Weights of a small GPT-style language model, trained from scratch on English Wikipedia: rotary positions, 7952 steps.
MLP neurons of a small language model. Each row is named by its layer, matrix (up: input weights; down: output weights) and neuron, and shows model dimensions 160-351. Each number is 500 + 25 x the weight over its row's rms, rounded and kept within 0 to 999. Numbers have three digits each.
After each neuron's rows, "fires on" lists the tokens most often at its 100 highest values on Wikipedia text that the model never trained on.

L2.up1143:499472481497494528530496479509505532480502528493516487490507508517491499495524541535495471490540499511472480461509498476442497517508468499487487516471493468526461518530495526434535467504496549506507458489493495511481522553491474483498500496479510485486485485503540461496475492493505499532484472501494514510466532485471542489528537490501544493517508483476544500522512500488516526512512474515465483488543493497453525498463491532502508480496487498522473508490546520465515532470501474505491443479495474531529510461455459557513536511507498520462510537501493486516538470475513452547
L2.down1143:507467529495463506471471482496512491522506506476478494501519486559501562463490456510450539539548511483519528490528445484474491475511454481489532555509496509467487504560489520489520506480491480470452507508516479475493504510508497491464517501506491503524460497517507515500499528467521475521509467512488523480466535530486517509458455452481484491473551477486499485524477511526525483500491459464524526536488495512527478498498514462511465487475468460522505500498537492508529537482482464488443492482501480484515489516520542522509512511491518523522511487475499526505498494434477477459
fires on: " in", " place", " on", " |", " ", "k"

L2.up46:505508454519488484487537523505523499524506531468499493453504472492477486534529502488472477467453512525521536458544529532487542493504501492440504469493490462464491470470483531489496492481496521547497510510532486477497489535513469530520526502498525497454514507439517475465533523526500519540488512503473495469468449489459518525467541517479483540489452506457482494541473455514484480507545521520517503472496484524464474529474483508461478451500488499482486491509501466537513471523497488468482499465490474476503495522537501480535558457501482473508538472516486465537486530467493476461
L2.down46:503526449499550471473482533521488494458546474449468508504526516493476515510488494485478483537515486459538506454497509458492447482491499494517539566513526507531491509483529470514511536439474533489471511503522539500510505488512527496538542519544522484513506543506505460499495494491494588481544505486521493485482476471538480511491513526541527526517507508430515540531467555526508481504543532486486488484494475502479487506466522495510518499480523496499442520523548538549458515488476495528509497536427473472525459486506472529480502507509464509492519513460507489475539546462490489516
fires on: " |", ".", "r", "tern", "m", "2"

L5.up152:551509505519499520545490458506518517510502527504473532469510494468508539499491484475515504465506514513482559465510485496508443485530507511574476494527493497525505500540499522490518545542504538499526484498487512450482446485522510479494495479524507480484507504533506484488482496483527449481535468501479505465486522505546553518464437492534496524458507485504518480461496480520523501493504520538491497465515515468495502550507465494545498508477522488563518511557495513508484527525461478516515460450510509463487486540498470518539465488508546472469551511503523479488537451496527521525
L5.down152:529489482503493478477494468522488458485484479518484479476516513554505511474495510456500490528507540495524517471514486521519509490490495523533468479494485549520516501464502504491492513464466496506485517509512509498475477488511541452485514462489520496530493514510483484490525513487504497525489556483531507541511511505499495479497496470519519555494486491460486554508531472525494511509507507495515517523510449526477483466545530484490528490506489462529506496497471481524501517536485498479503524519573501501513511503540506464528459559480534421488480512490476492500520455477465521485
fires on: " ", ",", ":", " received", " won", " including"

L2.up1454:489511517486554519518495481547500438518507521492481481463466459556504522534522492473552488504522509479530473458516506511490510461498476529495523487449501498504495501501480530523523533496526502540520502472460511495502449504534489502501518508506521465551463522508473480516477486510495492516473519474529512485472516495522499484505512526496481538511486569530523479503498504507511528516490536536527474510488494487508484478450536512502538453508534469461532497483516515539526444559457506509518513536483531506520473509528512511484466483500491486525467539498554507499470510551530504471
L2.down1454:461497512498477508506471448486536465488497483528483480471492525538506545478516514515477532513488477504542517506471465496495480511493555530505479499502431496520457536489560471487461486516488506500520494478527463500491501452482497525493489469509518512516471478512509523514488497474503484517482456481501473498479517529519534526497474537443517495524482492549519516485512525519511528491488524524508434452546479486449521497502516511528495530501479490512491468533476555494489545504477511517500502484529454543487507524516492526483474556532480495511521496482477489500533508465448530487
fires on: "s", "h", "is", "ing", "g"

L2.up507:461458527487513474526496534502479493500476508493443512504478500497556485523475499526489513503543493477462498483498495509497505510453492512471499498489483533497497463500532484505497511522483531486497515459480481474503479520498509473519500513467507462511479464510508555464488532485478479523517499519457452483483494455462517461506448479530484512504474548518544456482496486455471508463519504515532489488531472452518515524506472479488460518477427484521516512500477474509519516505508545499482473454541492548490498525470482521501480451497498489496531549509501496515486494550493486501
L2.down507:506505523490482506474484487510510477486531517517472512473521496538513468534503473500536496495498482525505492479502551508539490509471476484509527514511505478518492493490516500471516474460499457514501492543497551508429534502470480501477517461517467516497470473468520500505533503525486499491471519531503479495545486500455506556477471507484520498494572486448464534494507514505519519499516472513479507447534490483508466488486461513492510475475491474523499452480475503498501499510503538518500487473496507496502482503491456500489509531484464477518511451455515460514532496463503539558
fires on: "\n\n", ")\n\n", ";\n\n", " |\n\n"

L2.up845:483465488476492512521449471511476481492460555468494484485493501503528519525521508519509541525549490452503450467476504461508518479497509482510472479497478502539487534526512497474527494517491520497511473493507517511510509476517475521494490508497508487473456531533493487500503545481494510507459496508510510487479559463479528459458451489511469454521502484464532497489517477482517536510502508462542489474459517467499526525487564540509516517520473514507471494540532523454506530468494523521529490499501477522500466487504508520452505488472444519510512492498489510504445466499515542500
L2.down845:499497501497480521528510514496506491475523524512511490475506463449494449508472499479501477503486533471488495481551515482527445513547479527438541475492489497487523487494528473479522468494483462510491503538493507513506473498507487530505459537512477511504450480494534521496491464485531509563521472487505543489523495515519507504501503486512504474492546460521494520543485553509552525527505546513460511522468496516517491529518488451472490502457493503563498494535487484503522501464494476520508438492505496493502478509519516525490483516515510544496485522463483517524516497508502481512
fires on: " in", " out", " /", "c", "-", "I"

L2.up242:503522482474520505501520516513496490509483513560499525512474502522496538536562461507528480437486514499498525566506483517478492494515498512503486515521541479470525509460480490524506523476455511510535552510540493500505502526478466495520506480486507524465452492471478511503503450510505534533480497519492555459493511529483501487463470481545520479512487526519478489514482468491485535543486481449536502528488460548509497519477480494499482540477490556457487506538484517497500455494522504522452512524496482473501506499476494466501505483514554497507506533503530482510460529524540478505
L2.down242:477512464508501491528531555489504533500497491508511527498546486489512473465482510518497513500507457473508500526474535478529501481474493473471484506498526475444516483512543518489510492456520514515514514511489512500520528504490449478510533487475502519493459515491523514441486496501505507488488540463493528542522496522467512509508524478490519468500519496506468515521511478513532506539494487504490495510515531498496489480497489482439463497515473532509539565487473493479476538508511494505485528495478498491505522500516491519543526523480505481445531554511493485473472517503516506483
fires on: "20", "p", "um", "up", "10"

L2.up659:525485529497475460457579498499494507472556519508473503470512487516525525458479499509483508516486503503538482507478444533481523508512478485443469512513492457492491461492453461506463436479538493511511478494482446485517500509465522514512524517490471518483486507459476499468499467510517485458495496514521495493487495473458537480478476515510508536485498492469478468524550464539490518491475498509536494462484486467505487505507499481473533525503530497446494458517508481525509500491501493511486491484510486505517539520519511511543469483516544466485534480510465546474477477526482522509
L2.down659:500489456499557511469493553503534520489509463456488532497480548497500489493466467518490479494466551505468518486439453524475442507488481449494510485509523469503501489529478506493469534453479448482464516479516503521489518471476483499522518511511550485542480514481517504511464535497488523534491502535487498496502461494498450552523477507476502494452499513497482505488507473476525485468481537506501511434478533500490488512506494481516523506474534510501526508488495509460545520499479494520498509479488432497482481488504474514510472523473470483454512467536509511481507536489539479502
fires on: "al", "im", "an", "on", "am"

L5.up1396:501472555492507519487513519550507461515512555462503507511472501465479519468518542547476484494489490500512530538523461511493521526496473495468482503472489526500513500498491459485460550491458460506519506495490535463504498511507485501496479474517516518525479488470550500550496509477461485479516462537509490487502479488474500548480518502516499528508532463474495516485532493477478491495484466488541470480473494481513491483563473518495493480484451480529490517502499499543511519495502490496503455524499520461496464499509490482470519504504460496406531481493518567464496499540485469486
L5.down1396:501519506472439517495469512494486443515527508508477498484450514517517468527447474476502463503531482500498490490502518479492533495506482519481450493552504491474472555521468536462493538522528551456497502460509507545472504499474464482514483459525526486466509467508503510511537482481471492488508542448499502502548494515512512479490479501494506483521475528522514517494510495539474490480480511529531508475501506469503535516558506495480464508485499459506495485467557469494527469551542513497507538504481497497535508515544494507553497498491515516497465505523529473522490512522508482455
fires on: ".", " of", " degree", " in", "al", "t"

L2.up1480:487476485493528522481512475514526498495475536535510480516493492511460505501463515514516514529515521527506499485458560534537442513508498456515539480478509501548529541443521508449498507487497502487530491523545485488497502461518533482510514524498481526556470499507487544503464530521496490491510507544492477520476488503498469518523484502520517485490501534567537457528440461491441511482509515472467530508525516530507513513477497500502496468486466526504472494510475529478461529509498473459540477493492539517535510483505510493459489448525488512484495479466495536481495517506483488519
L2.down1480:528499490536509491485486489467512506508494478503469465519490513514497482513473512500527542481474496482490516523509492495572494494516490577474463506492481553447525479504467495518463494475542529530443496538463511516489483489512460493529504503435524530486495503525478489502516523532496475468469499501513493493498512517484488486500526497454499502478501511477464537502498500514531467536511436494446531495488488451450547482561464505512506497511543485453527529505456482449468483496467524521493513471426472508479470503534489511497497477498507541482510534508483456513469497479466487482
fires on: " A", " As", " For", " In", " Of", " Un"

L5.up783:540472511510500507512517508472503495521484494494530510494473482505504457509437496449505516503512501496525527526517492497500493513488496524521455495470518472505473499508531459497500497511491510531496445490501450497505486521533488470523501519515487455469504488513493529515507482494562509467488491543502506538508474496530470447472505483518530529505478522477534536480505522468500495544495530540551492499477457461470481529454454538498516480473529464535529501530525448520518459513476481496501477494469471531490515521543504506489459474501483477512497490504503485504511446518500517494
L5.down783:498479478533519480506522534496483496496524478471522507519489458463522498484519493466467505517515508550472515470476502490467530498494519545497504526502478498499485477523526484514499488546476480469575499532481497545560488498497501476505501470538503491526495478480509469521510539546521455498484511481487489503505497497514541485490545497477525504526489511504531483505499527520499541471502544529515481548500485517440501501518538476499509494475473478522483440443426532502529506552485542489458525499488493479532483484483511485533497505514515466462485496509538496525514477508533509476
fires on: " Sy", " social", " Pope", " Christian", " Social", "al"

L2.up458:501534461555494551480537529498497521506507510500447495487503532506538490513476504515487519520464478484524529498529507503478511537524506541508465487492502456539493505526490495514562531479498492510490480478545497509561482491545498480511451518461480499511528501515519480501432517458502501544487475562481456507513530521519518468522493436504470512501505531465500540520497530513483499498570524522525500481507506498462503445524475522477519520546511495512525514515490506533510518519487452515453512507501507513496533495512491462489501492480491528514549501516514515489504466512514485491
L2.down458:496497491517518493460504489473530494506549494482539499485492518502469466506474503507464507512507508505478478511469490501534523529493524490508491490462492464505515492561491508509497505525506505465511504499459498493492492464499470467496479522441498522512519543505496510499539482508514523542492509508496527463494514493526482521531567449507471475555466490505464496526480501526485508548480497495536494509526520487545554487524494472475526529545473473498539522451521457503507486491512535470493495494498510535527492457495558490501464510555458499492509513528505466493521536524472456455
fires on: " any", "y", "ro", " cy", "f", "-"

L5.up594:512450461500516557510551490529477491516488483513497508478486506512505511490496513513471504492502507502508505525527478500481510546495454467507460498492525464495540522501504492494509491507468554575520484516501466516518490517503534475533524491513475486513493484474511481455490498473535478508505456507533520464510460531498476524535518474513489510497506486482520492509503544455529505485448499489517536505498510495494465532505502471522514487477460506477543457517471524481461505457493425474536482505518460506507532448529467505493471534555473511485497497491530491459475496477498464508
L5.down594:496460499491473498521478491481477480480506521511501467525503469506496524525484452505502482512485510494493544492474485519492525489496511469524495496546515499535512491504478504521484508455489470516464529516470527529564488549513481538513563453481514478506571553439466450469461498471477543499506462509507493493510445510510484508499494477540528468494520486480465506531529453512477470445508505541505489524531524505543512519507501477497487499517480510509535515498493478523493484474465489512502472519500456523497524532537449453466503487531491511449538523486501499475493507530512512531
fires on: ".", ":"

L2.up658:466497523460493558553498524511490480493525496471537507474484501528525502501536519477524533496516495484457514521460496492502537447496509522544516483525499513511506468492462477545517517528510503469472503493486516505476457486490498519490529526466473506493516529528473519504545495486503482528478504529480508528512510520456511516495524526501519524469488519514566500518494489507495494470480516502514517507504460494484495498523483489525513522507546475503523539483493494459520509527463493529495507527528530501495559454498532515516450499469492462508486510469527520520542508529545558507
L2.down658:475529549502496507479527497493474554500461490503540506512512500460465501495469511514480538505494469512480488517474496510501527473467518506527482507498504464530483510515480469477498483506510510508497552494486526484495510465496497502499447515511485458480560492468489537517489542551459501481493474445528499487448468510564473471501497416480508466501495502447531519481480553494528506504480495542537521514544505502500515532524497493529496559480506512520517457483491482453497513522505504505481487510518501484477448491549481517508539501518472455480509511532499496498526496476499537533
fires on: "z", "g", "ig", " Sz", "is"

L2.up1002:494463510517461524517476519464482458515468513501504454518451492515527521488481453488447515462511512533500480523478521493473502499539483530523494491500512525541518513499515536496494485499438499533470474505515509520462474517498529486500445487499494494507523470513479559511493478476462498460492512482527469519483503491522492495492509462471509457539490520504472480507474465499487465502519498543472490497529491479524534499485525498494485479490520514495503484467489529523500542505492524481483494508547499521459468461520505490498507551498466513503498498497507518522489481506530507479
L2.down1002:446484518494449524460509495546485479509497501494466491489495507510520470523525506489491531491478496483454476499504510502499511485449508470493500496500513496463554489433499470502509454462549502540495484515528488474498506501449499518500499510505499496493440503494541487527522522464509468464475555500520472487498495482492493508512474532505494461505481473510504498516508519520509510501509520546465450488501525452507498515509474532485494531526512530471476481503494474566501521490502518487535550534507524509481512522534486575505495502495497493507448460509531478464475493529495501453
fires on: "-", "|---|---|---|---|---|---|\n", "|---|---|---|---|---|\n", "w", " to", " Council"

L2.up823:509508472498462479539487484529517505508467471510531495520549462470517514468507494498494532503508502523522501454509506517539488510456474485525501540550468558470505523525477504511472526511487496503491502499500484488482521485517508522516482468530496522469532472528501500466503517499519461494488507494530458520494510509514508490498529484524483510485520513573480530489510512518501516510503480471495488505530497526460511525511487484502526471459511518514504513507501498485521500514461477465498522515450517530463495481566492512506509506507489485539465538488512545493485503498517488521
L2.down823:449552522459482501497537523475499513506501474539506505474479521460497492506536509517480503528489487476490501509486476507491531532516518510512482500513513503521511504515528499548507519503487477498465496511511536553476484460452485501512501537491476515515538476527562509462471500497515485477456484497513505484475498493497508589502561504473512489495539548483487526521512503467511475493517468499511536581513493518495523493509507511484515490497530483491530514458479507507513477491501526513463539497500499552480505559487527468506506509478500466530529491488504532470509528496491477505
fires on: " called", "ank", "=", "*", "t", " named"

L2.up65:474483522539464477472523503488459502541532486478469476508506499508522548496480481502522506484503513461543509501479497530465554508496534530471470501430546522519482453495499505514495475496516491532525519507539480549516484467528497489493513513517482523553489504469491482538506471548514507486490509517485500467508525528503508496486502543538532514535522500485476497498487480552511512552506538538518498511505550514443454517502502502519503513486532530466433501480498502446503510456532491505516559484496525502494504478536507496571444464501450521526491503503483488470465478478486486498
L2.down65:509508488501491523505508487516514505509474483521490518493504532492541502491529470498469454451502443514457478512489455489504500543485467491504532515469523493526486518492482489504515446472489496510498479568476543488493506494529506512502529502530558502507526526509500526506472492502518497469478502519511481480508548529535502482503469518497473465472465519439538517489463499494513482500520481462502505483451452482515536511519477496496482481510497487481500509515463483479502498505503522502466472491479496482499514500484514468486557492502466466531449481485524514527509552513477491510
fires on: "ab", " Cas", "ess", "aj", "as", "es"

L2.up520:560472483542508478508477523453482528516503522503491549481491527501474484501521515530486521496499521475495516501533487481490497500521487485503516495506505524511506497484505531461525524517496482475511526510503533496477497540537494493512477501511541501513497512496482525480534537456491492532474545509494448517515512530489484474551530531500538474506486520495521513538475512495496515482543526482510537489459483477463512479499497490506489488533503524478489511446529513447516471495474514500467478506551503493452449483521491504486497502453464475511485547486485502522472492506469507514
L2.down520:487467471495487508515470499445485507477523480472488505520505490509482445484505543451523480528526494501494496503487482441533461459487512483518480532486475550539476524498483480511478509524511549512519496500492510519446491514519509506490540488494552525482487488475505517494485487483465496542487508525510479541510525503525514468522494494497508492563495453474497487537482475501524533499509503463500483503503471503485493527429472508499474504485509450489534445476500490488487502485492503498491486510459511529479475545506473523486500533490494490503515462462509503534517451511495466490
fires on: " |", " /", " =\n\n", " II", "\n\n", ")\n\n"

L5.up20:491477480484511554544484524455484502497482510510505546491493514469486478491519510467453507522490537509516492529511508516468522501535486574531541504474485564518510480487497529502473475500503516486448516490513528511485515467496494511511483495452471490482491516542488472476483540526513560497465499500544458511494501548495519440496482459516473534499455509476487516489504521454460490470506515489459495531568455496508484510499480536514502476512508500530494464501437536514523542523458454503465472526495545535473513474483510471519486487497517484487498497452490473524505510476527512489
L5.down20:492507494477492510427481496531483512520481536510485510509467521496505506469504482515451547500521526525518490516480530496509517486507495523474481530474501569515529521488496498490493455486542526520501517481481484553478517506498499512458515532477482511515506478472522493510450529500516547503530520472451507507532504520472517485527517521464481535491495496464462495521515470470495549483489510529438522504533488486499485497479483496472515485519453538528519534468477481476500518516492525497496516503492509493533491479519509510465503489487473487499493511541514533528474523480462489522
fires on: " A", " a"

L2.up281:470509517485488535528495553519510502488510534496589548503495474488446480455475493504504506516507460532534524517514464495524535512505499477570493458492489484512504505513515490527499515490501532516496513468549451489497478492499462526458511484532461510509503490574509522506494486471505506422462532506501486484505501503494540519505472496527506503507457552516516503470495438466476469524471533512479520478483479473494512478484550494525511525510482499492457475503474536491467524484469560502529472468525477524480499468468525471502497467504512560501505495435496536505504510538538508495
L2.down281:509511490487484514451499500515521533436518484503490520471491425527486483499490502514526531472495545512525522496534505525486493517527489496460535469489491511468552473496531483492476491466542462518512479531494501457474510509508514581487506479470479508557472559498506515464481489520506492504509525508490493475521533512462519529508454491503516523500486493484521494500517504481488524509506528478447496499526512529463447538506506500520537520492503537529500561542573463501504501469558528513520559517507483513484514519501488520487509510472483498520542513532539495483515490528486510523
fires on: "gr", "|---|---|---|---|---|---|\n", "|---|---|---|---|\n", "age", "|---|---|---|---|---|\n", "duced"

L5.up331:508519498485536511465490479498486518520484477454519525500435505445526500442501493471525522457512527490542484523540529528493505470481495503512474514480535531473492503482514506455523500492517515542472538525528483547475511504476481496521505523495518500512512481491498482514480496515480470495498487531507469477476517508497463482504499537487481502474509494554535502465507480481440522516476505495493470513491501519518496536477479532452542497503482466488503531474472519427535491493522507505476487512533507472511519493500504495494448483529517461518504516521499510506465535550459524549
L5.down331:494506504496493507484467461515467486511465523470526497486479525490469505516504504491487445483510517499529510469524508527482525469467488521450510498476492502530473523446456458525534503466478523562515521507417479469479535488505490507471504524529470453480505542493527464523504490514508546455498493509489461508510543489485491482513485482488509458452466490511490476519506519487483519460520443528542480498447520491489474482493476506530490501504480502515517470503507496498544483476509501521490521470505508483472490473495502483467486473475500543493487496471466551503476520451506458517
fires on: " a", " App", " A", " G", " g"

L2.up865:522521511517559487495503494530533496531496493540493505431489491517493510545548476513482561457521541462516524495492517545470527568548510507468488474508538516511458535494504535491507499497450480527507485522512484499494476526484539525525465537477485494547472564532553486501502498506510482523527516511506434505515492429520512504413518483483495514505524477508502477532500484493480541526512494492485475510504532523526450514464480486477484501535529467505491489483482544501503494517488502531506506491489458482529497507493534512507549527520493499501507515485483494501478499510497502512
L2.down865:459499509522514514503509510513528506479495465480504512500518491491525469516448509492496490475515542491494502492505471557483518525465481497477477500523477556489513489477528526530509498479499476514462507529480515545496501507451519489451487502544513496537478458504550487495509520518478517500499509491541527490491484467479545488477521499448547450525530499505500571501531543480553556477514486513464476466510495479432502512518478510492510491495488465532539482541529485474542467503515498486525507509513466557487453487474520510456521521520482515518475526515517516505496505470484478462
fires on: "a", "o", " Ja"

L2.up1093:433455468487471522547510550509470477510505487506503504520483511513476480523477459500531490504519519535473471531462552515458517485503497468543492501479556497524524528521468518520513477482499499504504516480473445511511479461507529501471486498507521540474489498488478511508510493463508534530487508547510505496492487500489512535521529537529514514509519489475506456470512557457514491528516486493523528527483514480536479491492497483488484507468507491488543505516496537470488458490494464542515539516561489520519550526518521490495452514541467508505459450500451504503517500502494486495
L2.down1093:521534462528510533483500494504512510469457440505476518490479493499500472530494461490550472516503469501499543485486487469492499499472503477544480509500524488489486500502517514503514467470486515471456440496472491533491508472496479484467526505504475524496447484488481460487488504528503518484527486524496461467528507503518507468508517505467524522545515523477493467507522484483517524436499452495459520516492496450445525528552508471487520507501479476496528483491502498509505427513459518544520486513522488505520514530506472527495482514430526500499513506493554475492488545492469465517
fires on: "p", "g", "as", "c", "ab", " rep"

L5.up646:481485519496489547474493497508465496508503494530490495544500463477486492544481487499505514508515481482493570521483453540502509527559505498514527526470530505479510481481541535483537467514479559525520517490488496501497509522489532474517495505512486501469465544524500506520532486519491541502530513539512489507489487502521532532530508513530499492519508561518526491531502511494498491484482464493516471517520450458536497485498491500485443500485450464466461489548494521492495484502501462492477518494466511503558441496519474456525511494507518493516495500480466438509464509535514490545
L5.down646:511479531505492487467475492487506551513567472473515506518489530544514504516497523488508480483511492448486560506474508490461518512489474481482465518491511485524516501506491506494482543495489521544499513507514497486473511527484511494517517531492493523495501523474489463507518492505494499515497488480585495504436515511482484501488511504466493513531561510482487471472509502538510518498519533516493508538509484530562496451496508531503536508512480517450528497449480450519500511520547492464485494535482517505503495481508479491501513469489506515469466510515512506477489490517488536479
fires on: "."

L2.up902:533474507500470523534492513494513462473476472528503520498543514476518426488492482538509492517512492459503473527532496518504484523526454508513498494487512511463480506502498521486504508533536489454536471478481522502515484480504488515531490482467502517486489477511513486439516478501487508469536504491511513491535463509540525496503505496508509511514506522498528501523498517475494479459524505478492533509562469491537519529474506467466508430527522504513460478507511512533516528513499514456485538474491473471534495493461499506487508457511505499477519539506525498492507506498501494501
L2.down902:492512502501505517484470519470538548501560502521460486515461484542460494509491461525464532496486548507435563494492526474495514453468511513496472498493494497508499523504501519515507519517499476516517517508492473485473515515519482467540505469551550481520491486487482488534487465497483547523478475505511464484487483466496501494471478515485498498527471530530518497474551499512480514476477508505518554539524463485481525492533515508471514496513538525490511471509490515478521506520511442546518529500489472536500493498491496509528510513519484508525480491486510578458497495480532509523
fires on: " one", " a", " it", " One", " That", " an"

L5.up772:496499490468513492520496527475505502519505497509516452482491469481515526509532420512522467457496508506548503539490511549465504519508471439493503519502526495492529486489533477483501536577454523492524473471438441480490489533564492477518491536502505482520525477523530492508481487529498508522450516468503471491509440482520498503481518504498499543468523501469491514495492514509535521529527507500502521487536497468513510510481464455501511479506483488487503459468499493485480483512483499492513521458516515507511494494519519493510491501532505477491480522487506506498515534503494496463
L5.down772:494496496487451506489467539549485473511525488460521498461495482491519506559496485488540479526539479468505502552453454498466449521506492478491512523548486534495518477510544504477533511499497499518512535563506511517456519479504462518529542500550506518505481538469484468469513517496497472450500495524514460480467449501479493474492493529512495511488482536434483531524473525490505491497490529472471503507511521510510486487499541522497512539529515514493496482528498502560522505472481485500515494508455507526498504533502549520475531515477454505462466495512487513520508484510530534519
fires on: ".", " civil"

L2.up503:523468488469535519515508467513467522544483530500486522512553473503489507502506502484510515468512531502529513492507501498488519465535499490504518520496511497475511483451511511496507531477474500519538503545537479482510491503518512514511440516499505461540543445487473476512484505508505489509565519491531511483454482522449475542532507511502544505497507482482474496539487468490511491528508528541498479534485506521514469475534514541562512516504502460511499487481517465506509534492536481496487484508503455500505574514514484534547540490501513445502521520526503475490532511514521478524
L2.down503:560499491462473497531536440485483482481495522520499542515562497547490518477472482498531485482453532530470486475508479477519470472504508462517470487490465546513519507503451492536479508491512502475496504499525545478510518486515502463446489457501493554498504483498484503507496517511509520474501464514515484512451527554512489512511476513482461482515500493469538492470485474470528508527542501488537541531527466473462480543492520489491423498498512475547485476470491515476525526497502501503456520538495510501458537528512529447512465522477523513534496529488515499479516481482521475499
fires on: " |", ",", ":", "el", "hy", " on"

L5.up1266:475521507482483491524540476540537482505488503477488456533504503475479475483479535456516526513491507489523509515496454505500498503493485511464486563497463510485536521473483480535539492503540481484474504476478512496510497478511495521483472505487490525478471479530471483506486531499506502481526539495480521501528457505448533502534457479529454488476505518522511478474486453522459498515536565496501554516513487479517490504454497461495499517512490496522470462494518539461506502539523466500575548548496509532504533531502520511478469542484484500532516497469484476474514501497504487490
L5.down1266:491527548494527489489467535537524504507505523471520530529550502514481477548498455507539535473496556453477513545476535466516499503488501512483510485529486467524510515493491451503480472516527543510491504538499508526496504485480513489479541516487521487497490492469487525520483524529478479493474513493486489466485485489507488504492487464477509524522516493486500529462527520538523537504525689523482483518520495494504543477527520518527467476467504512501512507504494457532509492504499476518498475495492513467488526510464538468505489497541536494489502502485508498526503489507513531474
fires on: " of", " the", " from", ":", " in"

L2.up638:503511468438477501477502503516498493483492514532499503499522524510464515467497495482513483502438510523535493541530462479449485538502444426489464484532460515473496522492519480482518468520451511514470497557478494457496493507520507521506458536489535462535510522539532461511525488527500507508521474540501528515523510494494544480533486513552469499423522477463506515472504457474523493489471512505510477478467488525522545480460506498506495507465530507476505494467518488473523475504509526441469497501502512495519519508514499531475487498509510501474512483470489487474504504476490536516
L2.down638:454519541505514509508467510474534504499517501489482509490465529485498446512476484489568528441566520491465538518447502511477527513510516507491471447477504482509535504515489503517530477479480520487479513480494470515482491493490467542475507494513507496530481496454513525522483530481498507489462442494476533483510481528495471538484542517484505515481481552505520454481502530506525520491506538484486487512547503487464522540496467482514479497524491508492463494434525526480493488506480558500502447467518511484478514492552495506512481521479521478500528476495522490534466515509537472499
fires on: " of", ":", "an", "al"

L5.up596:493467460489516474518503524528485498490495444499533508493509503478492489508525515478477512504498504565513476510531514493508490519457513474470500492482540509482506491534528499528491463578532516512503466553506548528486502478482551513528557532518460485510515484514475503493486478498538510497478482478509499464470519464486491459518497543464493526492480493539471524472515547536526485562489491523468496554515477522481490500501501504492510447507487526500497508508497516459506450486490522531489507517492535539422485511504495550497507485450496500545555520493452465494447523474502536523
L5.down596:509494497491482476515477531524513511492465482491488521528497512505517460489487469512467496487505493469493487505535508488500495493496521520520519590477490485510513504504471478502474484487496485552518506518488532484490488450487458461498505484462474504481529518467495461510513460496527488482507504531528521489487507497554534508498551494516489522463545458533514501483523519507473513542467480478543469508452466463538516532513504509466475492495461470507477456497497489488479565539482490494510506493468490534437507498511494441446479498495499492466506467437473511497451539527467538491
fires on: "-", " career", " ", " Division", " Qualification", "Biography"

L5.up1388:495505514494510516468494491531473522459510555515509523469464509482471526490506492491503465519535479508509542470483508555564513531491513534509478475507537470483508495457497477508494515517452474507509460515497521466500515525508470500523488489474517494509489530478463495479484495521473513468539508485480434523495493488471493487493467499509471564472462480512451535484509489457517539498502481505537462476543475495520496519470476480459460451515538474501489478511497499468506477498475484490508498461500494503492473503505455510523468508483471511519492483489495507507502469512493500501
L5.down1388:505491523469454517436500534488540527507496472469494484490508506492473536496512484464499480501510474514502463482489452510522491483527502486482509508479470463451499493505549501514489509521430491506524514512486463508535507492508531559476483476527523491518476503513506489501529512526464524559509471498508488525475526501480499481494502580494530469507502480489473549525488557503439495482499507496532487490498536468489516551515473487497521492528498491516541461530533506482530472509516499449468506529489500511476481526505477502528469513482510476476441497519498537489513485527534515502
fires on: ".\n\n", " civil", " real", " local", " Civil", " "

L5.up1514:502512526550524461492493505508499523516474509525547449510478509476501484477489515485472514543503525524500508512508517470536485541538490521481494490497507528525521560490503478472501547521511528498515496491514505484495492529514470482488503467456548531540475476546457513510521500544497531507503473498468483535516481510509508522500479495481490492539463495519510558464518495472512478484487492493510488494546459467502536491518512462520447438522466551486529471537488558440476501461492539495519510542498511519489475483492528499483493474482517507429493540489525517530481493475549506490
L5.down1514:477480521511524466487485486477512514469510516530507497523494492527493504517527498513511472490530507505534504509434482528476487491536446495465518500475506487436502424543504498530463516510524492519493555497527507515505532519478507524420522520503503484465493556528496498512530524501512473544503479550506509504451493543505486483476529499474521532519475476448514541523493514484499471530478432486491484470480522541481462486494480520496507489473497538483508520499456458493487503478517486494532522520460492486476479509475518488508487465469470509465498478494491517451516537518498499463
fires on: " K", " In", " T", " A", "h", " M"